config.toml
num_hidden_layers = 14
hidden_size = 512
num_attention_heads = 8
num_key_value_heads = 8
head_dim = 64
intermediate_size = 2048
vocab_size = 8192
hidden_act = "quick_gelu"
norm = "layernorm"
norm_place = "pre"
norm_eps = 1e-05
positions = "learned"
qk_norm = false
attn_scale = 0.125
bias = "all"
tie_word_embeddings = false
parallel_block = false
init = "normal"
init_std_qkv = 0.0305
init_std_o = 0.0379
init_std_up = 0.0436
init_std_down = 0.0436
optimizer = "muon_hyperball"
learning_rate = 0.00722
lr_mult_qkv = 0.4
beta1 = 0.95
lr_head = 0.0061
max_grad_norm = 2.0
warmup_steps = 200
schedule = "wsd"
decay_fraction = 1.0
decay_shape = "linear"
final_lr_fraction = 0.0
batch_tokens = [32768, 65536, 131072]
max_seq_len = 1024
doc_mask = true
train_tokens = 444700000
max_steps = 7119
dataset = "wikipedia_en"
MLP neurons of a small language model. Each row is named by its layer, matrix (down: output weights) and neuron, and shows model dimensions 202-265. Each number is 128 + 32 x the weight over its row's rms, rounded and kept within 0 to 255.
A block is one neuron, or neurons of one layer that tend to fire together. Before each block is what it responds to, as a language model described it from the Wikipedia text at the highest values.

Clause-boundary punctuation. Semicolons, commas, colons, closing parentheses and joining words like "or" and "and" that end one clause and open the next, e.g. "civil strife;".
L2.down405 [143 125 154  95 130  88 181 142 127 157 121 133 161 130 189  85 146 166 162  85 133 125 105 124 185 131 187 105 142 162 160 112 115 134 137  91 156 110 112 131 129 162 184 145 115  89 162  65  92 133 171 128 200 127 175 106 174  70 119 140 163 106 177  99]
L2.down1177 [152 162 136 109 119 172  95 170 117 113 150 150 116 119 114 109 152  90 184  98 166  95 102 144 115 209 134 127  75 138 136 139  30 107 206  95 116 145  99 118 114  87 122 135 133 138  93 142  81 176 108 135 135 146 135  76 150  33 117 130 122 152 137 116]

Hyphens joining compounds. Hyphens inside compound words and names (Start-Up, semi-final, G protein-coupled, Vice-Admiral), plus list-item dashes opening lines in infobox-style lists.
L2.down417 [114 104 156 141 162  91 148 159 105 132 126 146 220 143 147 141 146 107 181 200 141 124 135 186 147 104 147 113 128 162 119  62 175  89  87 133 139  87 154 127 104 131 111 151 127 147  90 136 126  56 123  93 171 112  95 104 143 125 129  91 100 114  94  85]
L2.down1910 [142 114 139 126  76 116 109 221 112 149 154 112 144 169 109 146 139  87  98 131 155 129 142 186 114 100  49 120 122  87 117  76 233 123 114 159 105 111 132 100 160 134 132 155 120  69 116 131 128  90 153 153 151  67 104  87 131 149 124 151 100  97 132  92]

Phrase-closing commas. Commas and closing parentheses or quotes that end a noun phrase or list item mid-sentence, e.g. "the Rotary Club, and", "(2017),", "his family,".
L9.down1612 [158  73 154 136  51  84  91 111 111  97 126 106 103 117 126 124 149 169 176 119 138 104 168 181  92  98 135 123 175 124 164 146  99  97 167 147 151 143 156 116 140 147 123 143  86 163 111 110 147  97 149  89 101 120 180 128 146 131 184  67  40  96 150 100]
L9.down1639 [128 163 144  65 150 120 148 142 104 116  94 126 122  84 148 100 146 118  77 146 148 101 191 137 167 137  89 110  81 168 117 143  93 144 146 152 187 103 124 146  98 170 152  82 126 103 138 121 117  85 146 127 153  95 168 132 120 107  99 161 112 172 165 121]
L9.down1732 [175  87 105 135  93 157  63 124  78  69 102 111 135 133  64 146 122 161 115 161 105 116 114 186  95 134 158  92 168 144 151 104 138 111 168 140 119 135 159 100 143 107 102 153 141 135 133  47 141 146 135 151 143 115 154 129 105  69 104 136  80  99 153 107]
L9.down1992 [124 141 146 141 144 163  88 134 110 167  89 118 112 105 122 127 139 153 107 142 152 154 147  69 104  97  94 124  89 117 162 145 168 143 153 155  80 127 149 139 142 148 113 159 151 114 115  83 158 123 125 144 106 114 123 110 100 160 148  93 119 113 118 123]

Passive agent "by". Prepositions right after past participles, mainly agent "by" naming the owner or producer, as in owned by, produced by; also merged into, split off from.
L5.down417 [144 157 105 104 102 105 122  85 163 155 109 129 138 127 130 148 129 141 151 126 147 129 121 142 152  56 127 128  94  89 172 139  98 132  80 169  90  69 182 144 122 160 120  74 138 129 157 115  97  94 160  98 156  72 142 140  87 161 116 205 169 121 107  71]
L5.down632 [185  94 122  99  86 164  79 133  91 130 148  89 148 130 103 140 130  87 156 135 139 119 132 148 140 138  71 143 171 125 122 117 119 137 114 188 181 163 137 139 129 122 109 119 127 142 165 132 116 163 124 112 138 168 149 130 110 140 123 142 122 122 133 189]
L5.down684 [188 146  73 102 117  86 122 104 141 103  77 143 106 119 140 123 109 121 132  71  65 143 138 106  79 131 119 148  54 113 126 124 118 128 142 195 167 165 138 152  93 177  98 158 136 124 139  81 111 115 170 104 132 124 147  82 102 113 105  95 104 142 143 145]
L5.down1423 [169  43 162 141 136 116 156 107 129 146 129 121 149 122  90 149 127 108  94 120 126 178 192  76 170 138 125  94 100 172 184 141  81  54 127 137  97 143 128  76 151 169  87 178  62 121 161 131  96 175 107 106 123 147  91  94 150 106  87 185 176 120 150 121]
L5.down1547 [ 90 168  91 146 149 101 147  77 106 149 116  58  97 127 162 176 126 210  83 132  70 131 167  87 142 179 129 110  80 155 159 153 128 164 135 197 154 104  86 132 153  86  85 143 129 144 129 144 134 109 152 149 160 108 101  92 114  81 139 192 140 114 192  97]
L5.down1681 [113  91 161  85 160 139  97  91  97 173 135 209  85 122 130 153 162 109 127 154 110 121 114 134 150 124  82 124 106  75  98 110 150 171  81  94 179 140 161 149 133 196 120 130 146 128 113 138  94 121 167 117 139  43  98  69 144 132 155 140 131 103  99  82]
L5.down1859 [128  90 131  97 135 104  83 143 111 150 144 103 122  81 121 135 106 144 180  84 129 148 165 162 123 142 136 157  98  79 148 149 178 121 137 173  67 109 126 174 106 149  93 106 118 109 111 124 135 182 130 104  82 111 135  97 130 128 114 136 102 175  91 143]
L5.down1956 [144 129 117  96 193 133 134 138 106 123 175 157 123 101 166 129 117 134 101 134 110 145 170  94  72  88  87 122 141 181 150  69 139  87 171 130  86 150 135  99 146 157 156 136 177  90 149 162 122 128 137  81 142 147 136 149 112 180 146 145 190 104 155  76]

Slot before a proper name. Prepositions, "such as", colons and table pipes that directly precede a named entity, such as with Brazilian, against the Netherlands, by Star Cinema.
L9.down75 [144 128 156  68  96 162 163 151  95 176 148 146 100 157 122  97 150 117 102 138  88 108 148 104  91 135 109 131  94  81 165 110 126 149 130  77 133  46 152 145 115  87  81 136 134  97 158 126 131  73 110 137 161  63 156 126  74 101 135 117 163 121 160 128]
L9.down514 [136 161 159 193 107 101  93 115 149  90  84 124  92 119  78 148 140 180 112  98 128  97 117 149 138 139 101 192 128 175  90 146 113 177 127  56 116 127  96  42 123  79 174 129 118 147 151 115 125 182 171 113  75  86 156  31 158 151 153 138  98 131 123 133]
L9.down608 [116 177 128 168  88 145 145 177 183 120 153 186 141 102 184  87  98 155 106 117 152 129 147 137 118 135 100  85  69 174 101 166 106 162 138  72 169 144 163 116  94  57 100 171 117 127  86 141  88 125 124 115 169 108 149 130  52 114 172 121  68 117 168  85]
L9.down706 [117 153 144 139 120 139 165 118 127 199 151 157 121 140 127 139 191  87 155 121 129 148 106 107  93 121  91 147 113 186 203 129 148 127  78 131 136 133 205 120 130 141 106 179 121 124 128 135 157 108 107 135 157 135 145  65 101 148 110 137 100 149 126 131]

Plural noun suffixes. Plural-forming ending tokens on nouns, usually "s" and sometimes "ers" or "ists", as in representative|s, district|s, teenag|ers, tour|ists.
L9.down341 [ 67 109 142 132 141 136  88 177 111 156 140  82  90 117 171 116 134 139 108 128 165 101  14 193 168 155 151 172 152  57 111 158 158 115 110 134 137 149 130 106 118 158 103 168 119 135 170 129 134 121  98 135 109 172 166 169 148 162 137 131 113 104 162 130]
L9.down356 [158  89 119 110 129 153 131 134 134 150 149 152 137 118  89 132 140 132 119 156 140 168 137 141 124 107  54 134 120 136  84 132 130 156  91 117 127 126 120 147  90 146 135 171 146  95 126 180 146 137  91 182 140 163 110 150 129 162 118 174 207 137 133 115]
L9.down773 [121 142 151 131 123 152 171 182 171  55 129 148  97 145  60 178 117  98 107 136 114  95 153 117 176 162 130 130 123 152 155 182  86 143 164 108 101 105 127 188 125  76 121 132 122 108 129 153 132 112 134 157 103 111 167 173 131 115 101 114 111 174 162 120]
L9.down1892 [192 142 137 137 178  88 131 180 118 170 157  98 139 197 125 122 129  93 178 138 134 128 157 107 118 110 119 103 183 155 121  88 105  93 112 183 145 148 167 132 138 171 114 143 108  78  83  81 144 135 194 152 187 180 153 130 156 150 140 160 112 118 175  95]

Plural noun endings. Plural suffix tokens such as "s" or "ers" closing a count noun after a quantifier, as in other races, four stars, several organizations, numerous satellites; also ordinal endings like 40th.
L5.down607 [127 168 127  66 161 130  81 121 132 121 125 159 192 117 107  52  76 152  93  91 152 106 165 118 107 143 118  99  99  94 150 114 119  92  76  69 114 144 168 152 190 181 107 182 150 135 132 126 132 128  92 153 150 124 129 113 155 154  90 126 102  83 165 113]
L5.down775 [118 176  97 114 205 146 142 139 112  69 125 144  99 134 155 101 130 144 102  97 138 160 100 107 141  94 173 157 181 173 133 116 110 211 165 152 181  90 125  77  60  84 143 179  87  73 121 157  97 135 150 126 108 105  90 111 135  96  82 174  69 121  84 126]
L5.down990 [148 156 130 145 132 154 144 164 104 104 129 125 187 161 120 117 106 155  91 103 120 103 178  94 106  98 146 125 100 127 116 104 123 121 183  99 117 113 158 137 133  94 123 115 156 150 186 106 137 120 119 144 163 164 123 104  87 152 168 164 122 106 161 122]
L5.down1165 [109 154 158 156 175  64 140 125 142 116 131  85 141 151 154 138 113 153 104 170 151  77  96 104  76 141 127 132 110 107 168 119  38 140 179 165 105 128  75 159  25  82 122 212 164 129 103 113  72 133 147  75  64 137  86 147 104 160 173 163 154 151 141  82]
L5.down1280 [125  83 140 108 103 117 127 113  96  34 170 165 124 119 124 136 141 142 122 129 141 110 124 131 120 148 164 178 113  67 145 166 147 136 122 115 104 146 138 155 114 140 115 102 146 117 103 133 123 131 153 172 142 135 121 122 139 161 161 147 120 113 107  90]
L5.down1305 [153  95 145 149 113 126 138 137 120 148 125 123  76 114 106 130 132 155 128  92 122 102 163 159 120  97 179  79 112 119  90 141 141  97 134 112 139  91 121 137 106 123 118 187  96 169 110 102  95 110 126 123  97 122 140 116 156 169 112 163 124 161 121 127]
L5.down1675 [123  58 153 110 111 135 146 110 114 122  83 141  84 104 154 149 108  96 128 137 115 137  66 140 128 126 120 175 107 169 164  99 136 154  90 173 148 118  89 152  98 184 135 119 137 157  52  64  98 125 124 147 109 141  70 179 164 180 133 104  57 107 114 105]
L5.down1751 [103 110  61  98 196 111 105 130 177 140 144 116 147 130 189 141 116 199 153 117 101 159 135 112 117  88 134 162  84 168 139  89 118 134 110 119 132  94 159 138 126 127 111 115 108 120 171 109 165 198 129 163 129  98  77  70 155 136 141 149 141 135  98 144]

Sports contract prepositions. Prepositions and function words right after a signing or transfer in sports biographies, such as joined Brentford on, re-signed with, contract that; also of in titles like Commander of, Attorney General of.
L5.down108 [133 130 111 139 143 153 170  86  85 184 116 145 131 118  82 109  92 130 118 128 154 143 153 113  96  98  92 132 174 141 132  72 132  92 152 115 100  93 183 155 164 164  95 180 174 134 142 177 110  88 136 112  83 122 142  90 135 110 132 141 102  74 157 166]
L5.down522 [183 142 135 186  85 156 171  62 133  90 143  47 117  84 131 133 129 146 138  99 123 194 121 131 151 117 178 135 107 130 142 207 156 139 183 109 105 142  75 182 150 176 209 175 123 124 185 132 150 157 144  92 153 136 129 128 100 105  94 142 148 143 190 132]
L5.down667 [143  94 110 115 147 154  83 123 133 118 210  57 168 146 160 140 176 192 152 157 141 199  77  99 154 116 163 139  99 129 125 122 146 132 137  75 128 159 103 101 127 126 135 152 143  88 124 167 109  99 144 116 192  96 179 192 121 135 150 179 124 139 140 122]
L5.down906 [122 153 163 109 122 150 214 158 167 126  62 147  56 180 139  99 112 171  93 106 135 104  66 119 104 102 161  77 214 153 103 137 100  73 113 134 124  85 163 136 117  92 156 127  69 107 164 128  97 102  93 160 124 164 100 157 153 140 189  89 107 138 184  23]
L5.down1288 [134  86 155 112 107 127 100 115 114 185 149 168 146  89 131 123 180 150 102 131 104 102 156 129  84 138 135 158 159 116 115  28 141 110 109 146 164 149 168 125 121  81 120 137 121 125 118 193 121  98 136 163 135 152 132 120 114 125 146 111 154 149 119 156]
L5.down1310 [173  88 144 142 138 161 131 109 130 136 139 100 157 115  99 118 145 150 127 147  95 108 160 156 213 140 183 112 113 119 181 143  63 132  63 132  84 128 149 168 119 149 167 124  92  91 179  74 102 119 124 136 133 111 125  74  94 135  95 129 122 137 140 104]
L5.down1798 [120  96 103 101  28  74 167 131 147 117 124 128  72 147  85 123 122 161 164 177 157 122 122  97  87 115 149 118 147 104 149 131 114 133 191  81 124 136 125 147 108 147 136 122 128 176 135  84 204  72 152 125 114 130 139 106 120  37 166  65 195 121  88 136]
L5.down2030 [164 135 135 127 106 124 141 120 100 103  89 141 111 127 197 141 113 186 111 115 126 148 107 135  79 117 176 141 125 173  96 110 163 102 107 103 100 138  88 172 104 133 145 101 150 151 182 160 137 125 136 148 168 123  90 126 146  62 161 172 125 108 119  77]

Reporting verbs after subjects. Speech and reporting verbs or their endings right after a named subject, often before "that", e.g. noting, suggested, stated, announced, reported; occasional table cells.
L9.down20 [118 163 181 163  83 168 131 137 159 133 105  84 153 159  85 132  81 105 109  88 161 119  87 136 133 130  81 120 179 154 126 113 155  58 121 102 122 169  92 109 107 118  35 113 141 130 141 168 108 158 113  75  72 151  53 123 106 132 133 138 109 125 184 157]
L9.down1257 [141 119 118 167 187  83 206 135 112 108 150 146 123 119  99 107 137 122 145 135 125 159 178 139  33 125 126 141 104 174 156 142 168 128 124 141  89 143 119 121  67 147 164 109 145 141 111 143 141 178 121 183 141 130 138 111 145 161 122 112 108 155 102 170]
L9.down1410 [158 109 133 122 100 177 164  93 168 122 101  91  98 127 225 148 153  65 122 135 126 113 100 174  88 161 128 168 126  74 113 165 129 117 148 154 110 152  63 133 164 131  81 135 124 124 139 125  83 120 114  89 157 153 156  88  82  56 134 131 123  81 149 121]
L9.down1653 [ 96 161  78 131 132 147 103 138  93  99 131 170 114  31 111 167 149 128 122 138  78 132  74 157 119 139 156 150 117 110 146 129 123 122  90  98 138 124 169 101  83 202 161 107 126 168 126  70 125 143 137 129 140 147 141 144 115 137 129 138 150  55 154 175]

Main-verb inflection endings. Tense or agreement endings (-ed, -s, -d) finishing the main verb right after its subject, e.g. commented, ruled, brings, reported.
L5.down3 [112 147 153  80 161 135 143 186 158  93 102 209 107 125 148 131 148 136 129 117  85 128 150 135  98 153  82 145 183 179 164 124  69 164  95 127 136 210 170 124 126 162  84 160 184 158 167 118 155 102 131 101 109 100 129 124 147 125  94 144 170 119 136 121]
L5.down106 [191 130 145  97 140 155  71 171 187 125 142 139 149 122 153 139  95 119 179 121 178  91 138 118 148 156 165 144 168 123 211  83 120 182 157 149 103 120 123 155 174 185 134  96 135 117  99 106 117 150 146 150 133 142 156  98  85 133  85 129 132 152  58 133]
L5.down418 [150  72 140 128 131 153 116  98 140 152 172  65 176  93 141 135 153 207 154 130 159 125 147 128 154  71 111 117 131 115  80  77 110 119 179 132 106 150 121 143 121 127 207 116 128 126 159 102 112 103 107  40 121 146 138 105 132  86 110 145  65 154 133 116]
L5.down760 [155  96 146 115  79 105  97 134 116 109 108 102  96 100 185  94 134 149 218 173 102 161 183 103 105 152 132 127 105 132 150 162 208 159 139 104 125 139 147 148 104 125 130 101 138 105 121 138 139  74 157 117 164  90 122 107  79  51  76 109 155 100 158 134]
L5.down964 [ 58 138  87 171 114 157 161 125 148 167 146 127 157 136  89 139 177 159 169 182 192 154 162  86 127  95 123 107 153 111 100  92 129 132 150  57 133 186 129 124 154 183 156 105 159 135 147 136  90 112  59 138 112 106  65 130 158 109 104 137  57 117 121 150]
L5.down1304 [145 116 149 104 122 121 115 122 150 162 213 107 142  69 124 136  79 150 113 115 102 118 100 149 142 157 103 135  79 119 161 113  76 117 142 118 182 136 111 157 171  91 138 107 130 147 163 107 150  99 144 125 168 144 167 148  81  97 141 109  75 114 155 126]
L5.down1430 [ 79  81 126 139 117 144  98 159  87 156 123 112 159  95  79 127 198 111 142 130 102 120 128  74 143  77 121 143  93 174 148 122 120 100 124 109 203 138 120 138 181 115 144  79 136 174 163 158 137 150 156 119 166 118 143 162 142 161 113  45  88 149 145 138]
L5.down1727 [164 140  95 151 146 161 154 117 120 162 160 139 138 135 187 140 135 153 129 114 131 142 150 121  81 179 107 114 122 139 125 137 156  70 173 136  62 203 161 122 164 152  67 124 159  97 148  89 133 156 111 105 115 126 101 123 125 125  99 228 110 128 157 164]

Stock phrases in Wikipedia templates. Predictable words completing fixed template phrases in Wikipedia tables, infoboxes and census or sports prose: housing units, Republican hold, More images.
L2.down559 [104 177  92 143 140 178 101 175 169 140 105  84 118  98 122 133 146 127  91 155  81 168 136 128 162 116 144 137 164 135  62 131 106 201 169  93 107 158 134 137 136 155 131  97 121 191 123 126 119 148  87 129 150 145 144 161 129 188 139 102 144 120 111 123]
L2.down1604 [163 176 138 166 166 101 191 107 121 143 190 140 132  95 109  85 132 147 149 160 116 166 113 175 135  68 164 133 133 120 152  97 146 116 117 106 127 204 138 113 130 115  72 151  74 129  86  73  67 183 145 152 112 120 108 115 106 124 121 167  87 135 110 161]

Space before dash separators. Bare space tokens after a name, year or word, usually before a dash in lists and bios, as in Miller - commanded or 1888 - November; weaker on mid-sentence spaces.
L9.down326 [142 130 168  91 118  84  67 196 144 117 107  92 122 142 103 137 157 114 151 137 159 105 155 150 138 113 168  91 135  74 174 149  97 168 108 110 103 137  81 170  84 144  88 156 105 136 168 202 194 103 143 141  95 147  62 120 113  91  94 181 124  78 150  96]
L9.down547 [ 65  72  82 147 157 111 109 178  77 144  41  74 134 140 126 175 108 137 125 158 147 123 124 167 111 118 129 162 148 137 120 109 140 144 126 134 161  79  77 186 106  77 107 152 133 155 118 141 147 121  69 124  87  67 135 136 129 114 110 146 170 101  95 140]
L9.down1448 [136 157 118 151 103 117 194 201 132 149 135  89 178 137 111  99 145 192  74 113 116 134  58 143 158 115 121 105 117 174 160 120 155 100 160 164 172 150 119  71 106 155 119 185 149  95 156  91  94 146 127 108 104  88 124 141 112 149 129 186 118 118  71 126]
L9.down1565 [105 143 106 108 120 142  79 121 146 124 124 122 147 126 127 140 112 139  54 182 150 115  92 147 101  90 107 140 163 146 156 179 130 101 145 118 150  82 131 124 148  98 127 124 129 145  88 184 146 130 183 181 176 121  74 114  80 143 135 170 132  78  95  92]

Noun-completing word pieces. Mostly the last piece of a noun or name, often plural, such as Paralympic(s), Horn-ets, Cons-table, families, appearances, Farm Workers, across varied encyclopedic text.
L2.down761 [120 127 105  80 166 149 131  86 139  96 126 103 157 128 140 159 184 111  96 141 174 122 167 118 172 109 135 131  85 107 139 119 144 133 142 110  74 160 147 108  77  43 104 106 106 126 110 177 101 128 148 117 133 135  53 206 146 124 141  99 154 180  51 146]
L2.down1874 [117  88 136 113 139 150  70 135 131 102 127 126 137 145  58 137 153 104 151 123 131 109 119 145 129 128 116 192 125 113 175  98 141  84 165 122 133  62 154  78 139 107 143 116 137 156  98 142 141 127 162 127 129  87 149 173 142 111 148  85 136  97 103 179]

Verb stems in sentences. Verb stems, often split before an inflectional suffix, in ordinary prose, e.g. require, indicate(d), protect, eliminat(e), reveal(s), relocat(ed).
L2.down695 [123 159 123 177 104 151 101 114 190 171  93 153 106 142 122 148 141 121 175 164 115 126 187 121 138  81 108 132 189 171 125  90 138 176  87 139  90 111 147 115 131 182 142 133 169  89 142 167 125 163 154 141 177 165  97 100 183 145 145 101 113 141 127 176]
L2.down900 [138 153 122 122 137 167 181  59  86  96 157 138 109 116 109  95 156 124  96 135 116 126 155 147  81  92 151  72 122 153  83  75 147  90 141 122 172  93  73 151 120 174 115 167 135 109  82 165 179  94 121 145 120 146 150  78 177  85 129  91 100 127 156 153]

Sports career and season text. Generic tokens inside sports career, club-season and competition text, such as the, digits and score dashes, as in "debut in the same month", "2-1", "spent 3 seasons".
L9.down1010 [121  91 122 144 120 105  90 103 129 130 139 111 125  85 124 124 116 166 139 107 148 173 178  71 133 107 144 129  82 132 219 139 151 135 182 109 111 106  95 143 142 198 100 116 175 131 126 126  80 118 197 111 172 165 124 122  97 116 121 128 190  83 123  81]
L9.down1157 [126 152 106 104 186 109 114 155 156 145 194 180 141 125 130 151 137 166  84 131 151 135 116  68 135 124 145  97 202 138 147 142 143 135 149  98 133 129  58 125 170 138  97 140 124 157 191 135 128 151 142 125 117 148  64 152 113 177 100 134 168 108 126 105]
L9.down1703 [157  93 133 148  91 187  52 158 136  78 113  74 120  89 139 134 139 173 127  96 102 156  89 116 118 200 152 112 123  75 139  96 170 115 149  97 111 130 131 129 184 195 140 134 171  70  73 143 119  90  65 147  66  90 153 174 193 136 151  69  72  82 150 118]
L9.down1839 [125 135 194 185 162 126  87 143 113 134 175  95 132 125 145  98 151 134 146 121 134 164 115  43 132 165 151 151 163 161 137 124 116 166 100  69  78 110 124 113 208 100 119  92 112 149 123 116 152 154 145 127 171 102 146 101 121 131 100 201  79 138 185 127]

Late-list separators. Commas and closing parentheses near the end of a list, typically just before the final and, as in France, India, Peru, Turkey; also "as" in "such as" or "as well as", and "both".
L5.down182 [ 93 123  97 108 122 110 168 152 155  93  38 147 102 148 167 152 156 194  90 124 141 126 172 127 120 132 150 124 101 116  80  61 142 119  96 106 148 155 140 108  73  97 135 152 108 144 156 135 102 123 136 133 139 103 144  71 143 107 149 139 127 126 139 112]
L5.down460 [127 133  86 112 129 131 136 157 137 132 114 106  92 125 128 144 117 116 114 136 116 136  96 134  67 118 107 135 114  79  97 127 103 107 135 144  78 120 124 151 130 181 159  99  91 155 206 159 145 165 137 108 175 159 113 155 151 112 145 178 111 136  96 102]
L5.down546 [107  95  62 152 150 112 106 128 117  77 189 152 144  88 118 137 166  96 120 137  83 125 114 116  75 110 118  88 144 122 115 183 159  84 128 172 107 156 131 112  91 140 200 124 159 153 116 141 122 115 104 198 121 111 161 110 147 152 197 100 163 117 166 113]
L5.down588 [158 112 125 156 111  91 142 162 117  98  92 185 191 140  60 151 101 191 150 119 128  60 141 100  92 146 136 158  96 142 103 133  94 128 143 136 126 144 135 107  83  80 101 197 109 158 182  76 180 131 122 147 157 151 119 120 144 145 141  68  87 151 119 147]
L5.down802 [ 90  87  94 130 170 131 135 167 119 118 115 119 146  94  71 149 148 132 147  79  83 116 192 105 144  90 140  50  92 169  84 152 102 116 129 120 132 128 123  57  89  80 160 106 111 143 150 101  97 173 125 153 180 128 146 122 131 157 151  96  98 141 136  81]
L5.down1686 [131 135  58 163 158 108 123 128  95 188 176 148 101 130 148 124 128 161 137 148 142 128 173 102 149 154  89 147 130 141  53 135 141 123 133 168 142 128  91 152 132  94 137 144 169 139 106 142 109  84 121 135 141  88 150  64 120 120 125 147 133 183  97 158]
L5.down1835 [194 112  76 191  95  90 137 156  50 163 103 215 130 134 107 104 128 117 113 130 135 115 134 128  84 174  94 164  55 102  66 113 186 135  92 200 145 163 119  82 115 172  84 152 162 198 132 120 104 132  93 204 148  65 176  79 142 133 130 136 116 124 144 105]
L5.down2042 [114 112 111  91  75  95 134 185 127 149 150  63 142 130 135  88 148 152 168 139 200 117 213  74 132 119 100 142  85 132 103 161 125 136  68 172 144 132  81 156  88 140  92  61  48 127 133 116 129 113 139 174 151 100 183 127 136 126  83 131  79 120 125 108]

Biography article openings. Line breaks after the short description in a biography article (e.g. American politician (born 1937)), right before the lead repeats the person's name, plus list dashes, "Personal life" headers and birth/parent words.
L2.down151 [109 151 184  69 112 129  50 124  99 117 116 119  86 106 180 136 134  85 150 135 145 136 123 148 159 118  87 155 132 122  94  81 159 144  93  87 141 121 152 208 154 141 158 109 153 147  74 147 156 186  97 133 129 187  86  85 104  85 159 148  79 129  60 148]
L2.down1647 [137 170 103 164 121 158 133  89 123 124  51 122  41  62 122 173 124 169 111  97 126 157 107  79 109 153 152 176 186 152 104  88 203 225 113 149  95  93 164 126 131 164 147 103 178 168 151  57 115 200 158 189 147 204 115 120 119  86  82  87 151 156 128  96]

Mid-name continuation tokens. Inner tokens within proper names, titles, route or district numbers: epithets like the Great, title words like Once Upon a Time, hyphens in names, digits.
L5.down37 [142 145 136 175 118 119 149 138 140 175 116  81 135 141 138 118 155 146  95  69 156 107 118 153 160 160 117  95 144 144  76 144 106 172 158  65 109 177 152 130 114 143 130 113 170 101 162  94 155 158 166 170 178 102 150 146 149 181  95  81 146  94 138 117]
L5.down204 [139 114 139 113 124 112 145 156 197 119 106 105 129 163 132 134 140 114 162 177 198  97 104 128 133  84 192 106  87 144 116 114 104 101 144 179 137 112 154 169 146 133 129 104 105 141 136 123 128 118 113 128 101 116  94 136 100 108 104 160 133 152  82 126]
L5.down415 [160 116 112 169 116  99 140  80 153 142 133 135 156 175 167 124 143 121 201  67 134 137 109 127 194 176  82 119 112 138 152 199 118 151 120  91 168 129 139 136 153 144 101 197 129 200 191 125 132 200 147 141 152 197 191 136 134  71  77 167 118 121  87 121]
L5.down537 [152 123 120 137  90  77 131 175  88  32 124 106 118 140 162 116 128 106 171  72 130 167 121 158 121  37 144 135 170 154 107 180 138 144 126 178 184 130 169 101 121  98  92 126 130 157  94 141 119 116 130 145 131 140 170 117  65 144 120 198 179 180 136 104]
L5.down539 [ 91 156 108 134  90  84  74 168  98 172 128 117 132 192 125 168  91 151 128  99 180 183 103  91 141 153 150 162 127 144 126 109 150  96  94  93 144 124 162  97 168 136 184 123 119 155 120 165 112 109 222  82 111 155 105 189  82 158  96  22 150  78 143  91]
L5.down764 [109 153 191 111 155 119  84 155 120 199 114 173 125 110 116  91 113 124 129 125 139  72 174 134 131  70 168 163 161 158 127 129 146 172 123 150 142 144 155 108 116  67 127 174 144 157  85 158 126 145 116 113 113 144 171 105 153 143 134 129 138 121  68 148]
L5.down1144 [109 133 117 108 117  81 134 144 156 202 152  76 134 162 172 118 165 114 111 141 135 104 117  98 155  94  90 140 167 151  70  87 144 140 131 112 179 140 149 158  92  97 175  83 152 155 201  48  98 130 118 119 140  75 135 172 132 154  98 195 120 140 147 124]
L5.down1471 [183 146  70 125 149 125 136  86 135 115 189 128 148 102 177  80 102 148 145 159  64  79  81 118 182 141 105 112 105  59 122 191  89 138 148 118 136 174 127 174  94 166 113 101 134 197  81  67 127 149 115 115 220 127 182 143 138 140 177 123 113 126  85  72]

Prepositions before dates. Prepositions such as on, in, about that follow an event verb (born, died, released, opened) and introduce a date, e.g. "was born on", "died in".
L9.down527 [115 104 154 114 138 137  79  90 114 119 152  83 114 109 188 138 140 137 149  77  92  72 152 108 145 117  76 142 104  95 114 119 108  83 153 156 147 136 153 144 198 134 100 139  98 138 134 125 171 169 102  93 142 106 159 108 128 205 143 111 104 207 209 106]
L9.down778 [159 157 177 103 129 115 150 119 158 173 117  98 124 167 187 111 119 110 172  93  74 149 171 125  66 162  89 119  98 163 162 147 124 156 139  99 128  75  98 174 101 152 134 102  90  84 146  97  88 105 126 119 105  51  87 168 105 127 129 200 110 117 128 104]
L9.down837 [148 164 142 134  69 123 100  98 135  68 109 137 158 113 129 157  96 137  80 136 168 179 117 143  82 140 139  96 131 116 135 130 144 105 121 138 115  44 206 132 125 123 143 166  92  93  81 149 189  84 158  94 157  88 100 127 142 164  89 139 168 169 108 134]
L9.down949 [119 157 178 110 132 178  92 169 126 163  55 139 130 128  81 121 118 120 100 165 120 182 201 151 131 131 126 115  87 163  77 127 125 141 121 113 186 152  97 135 139 178 169 131 102 138 140 162 151 125 124 105 154 104 177 102 145 162 125 116 116 195  99  69]

Date/place preposition cue. Prepositions like in and on right after born, died, founded or folded, just before a date or place, mostly in biography sections ("was born on", "died in").
L5.down316 [115  96 132 133  88 168 135 164 184 105 111 150 131 152 144 135 138 122 173 156  72 163 176 110 107 120 130 142  65 166 130 180 136 161 136  73 178  68 172 139 169 173 145 131 122 108 103 117 145 126 105 136 152 108 179  45  87 137 147  84 137  83 142 137]
L5.down356 [153 107 137 164 178 132 152 133 153 125 186 139 133 174 123 124  32 153 125 192  93 155 181 131 135 129  56 116 124 127 165 105  98 119 103 126 117 120 126 173 171 127 180 158 154 168 127 169 106 104 139 137 154 142 186 132 144 152 157 154 123 105 123 118]
L5.down792 [182 121 157 173 123 120 162 150 108 107  57 166 118  88 121 132 144 126 110  61 126 122 124 115 121 114 160 175 134 191 151 167 142 139 120 126 177 143 144  98 118 165  84 143 142 108  69 165 169 144 158 130 139 181 117 106 119 149 117 134  99 141  95 141]
L5.down1177 [124 117 187 172 141 139 121 107 112 124 115 125 112 191 153 117 158 143 129 141 100 114 181  99 138  72  95 149 116  67  83 109 145 144 159  94 170 129 112 118 172 127 133  86 116 142  97 128 127  72  30 121 152  95 154 142  93 100 100 103 145 126 154 143]
L5.down1292 [101 134 180 153 128  94 104 124 114  93  70 149 110 102 130 167 151 138 113 131 124 110  73  53 118 172 163 122 153 142  82 123 102 132 136 115 173 116 113 148 152 139 120 135 184 151  53 114 145  84  78 149 124 116 131 189 113 137 135 121 126 151 120 125]
L5.down1765 [157 112 132 119 143  95 106 124 181 153 131 159 133 192 152 146 150 123 154  65 143  83 135 138 155 171 131 130  83 153 199 146 133 140 123 110 195 108 107 116 112 109 109 160 184 172 141 153 158 144 154 103  95  93 114 136 134 161 174 135 108  87  65 125]
L5.down1970 [128 110 169 183  89 174 144 163 127 154 142 156 154  94  92  82 173 133 143  81 107 137 138 161 125 139 209 103  69 124 147  71 124 125 169 126 102 136 111 152  87 161 114  71 124 136 137  89 138  94 145 176 133 109 111 127 101 187 104 130 114  93 140 182]
L5.down1985 [168 159 132 171 106 152 119 136 133 125 109 140  82  90 146 148 117 142 196 103 160 138 170 157 144 170 155 150  58 158 142 114 109  93 120 173 112 142 129 180 128 123 186  91 155 187 134 150 170 108  75  94 171 125 130  89 145 153 113 106 112 125 162 164]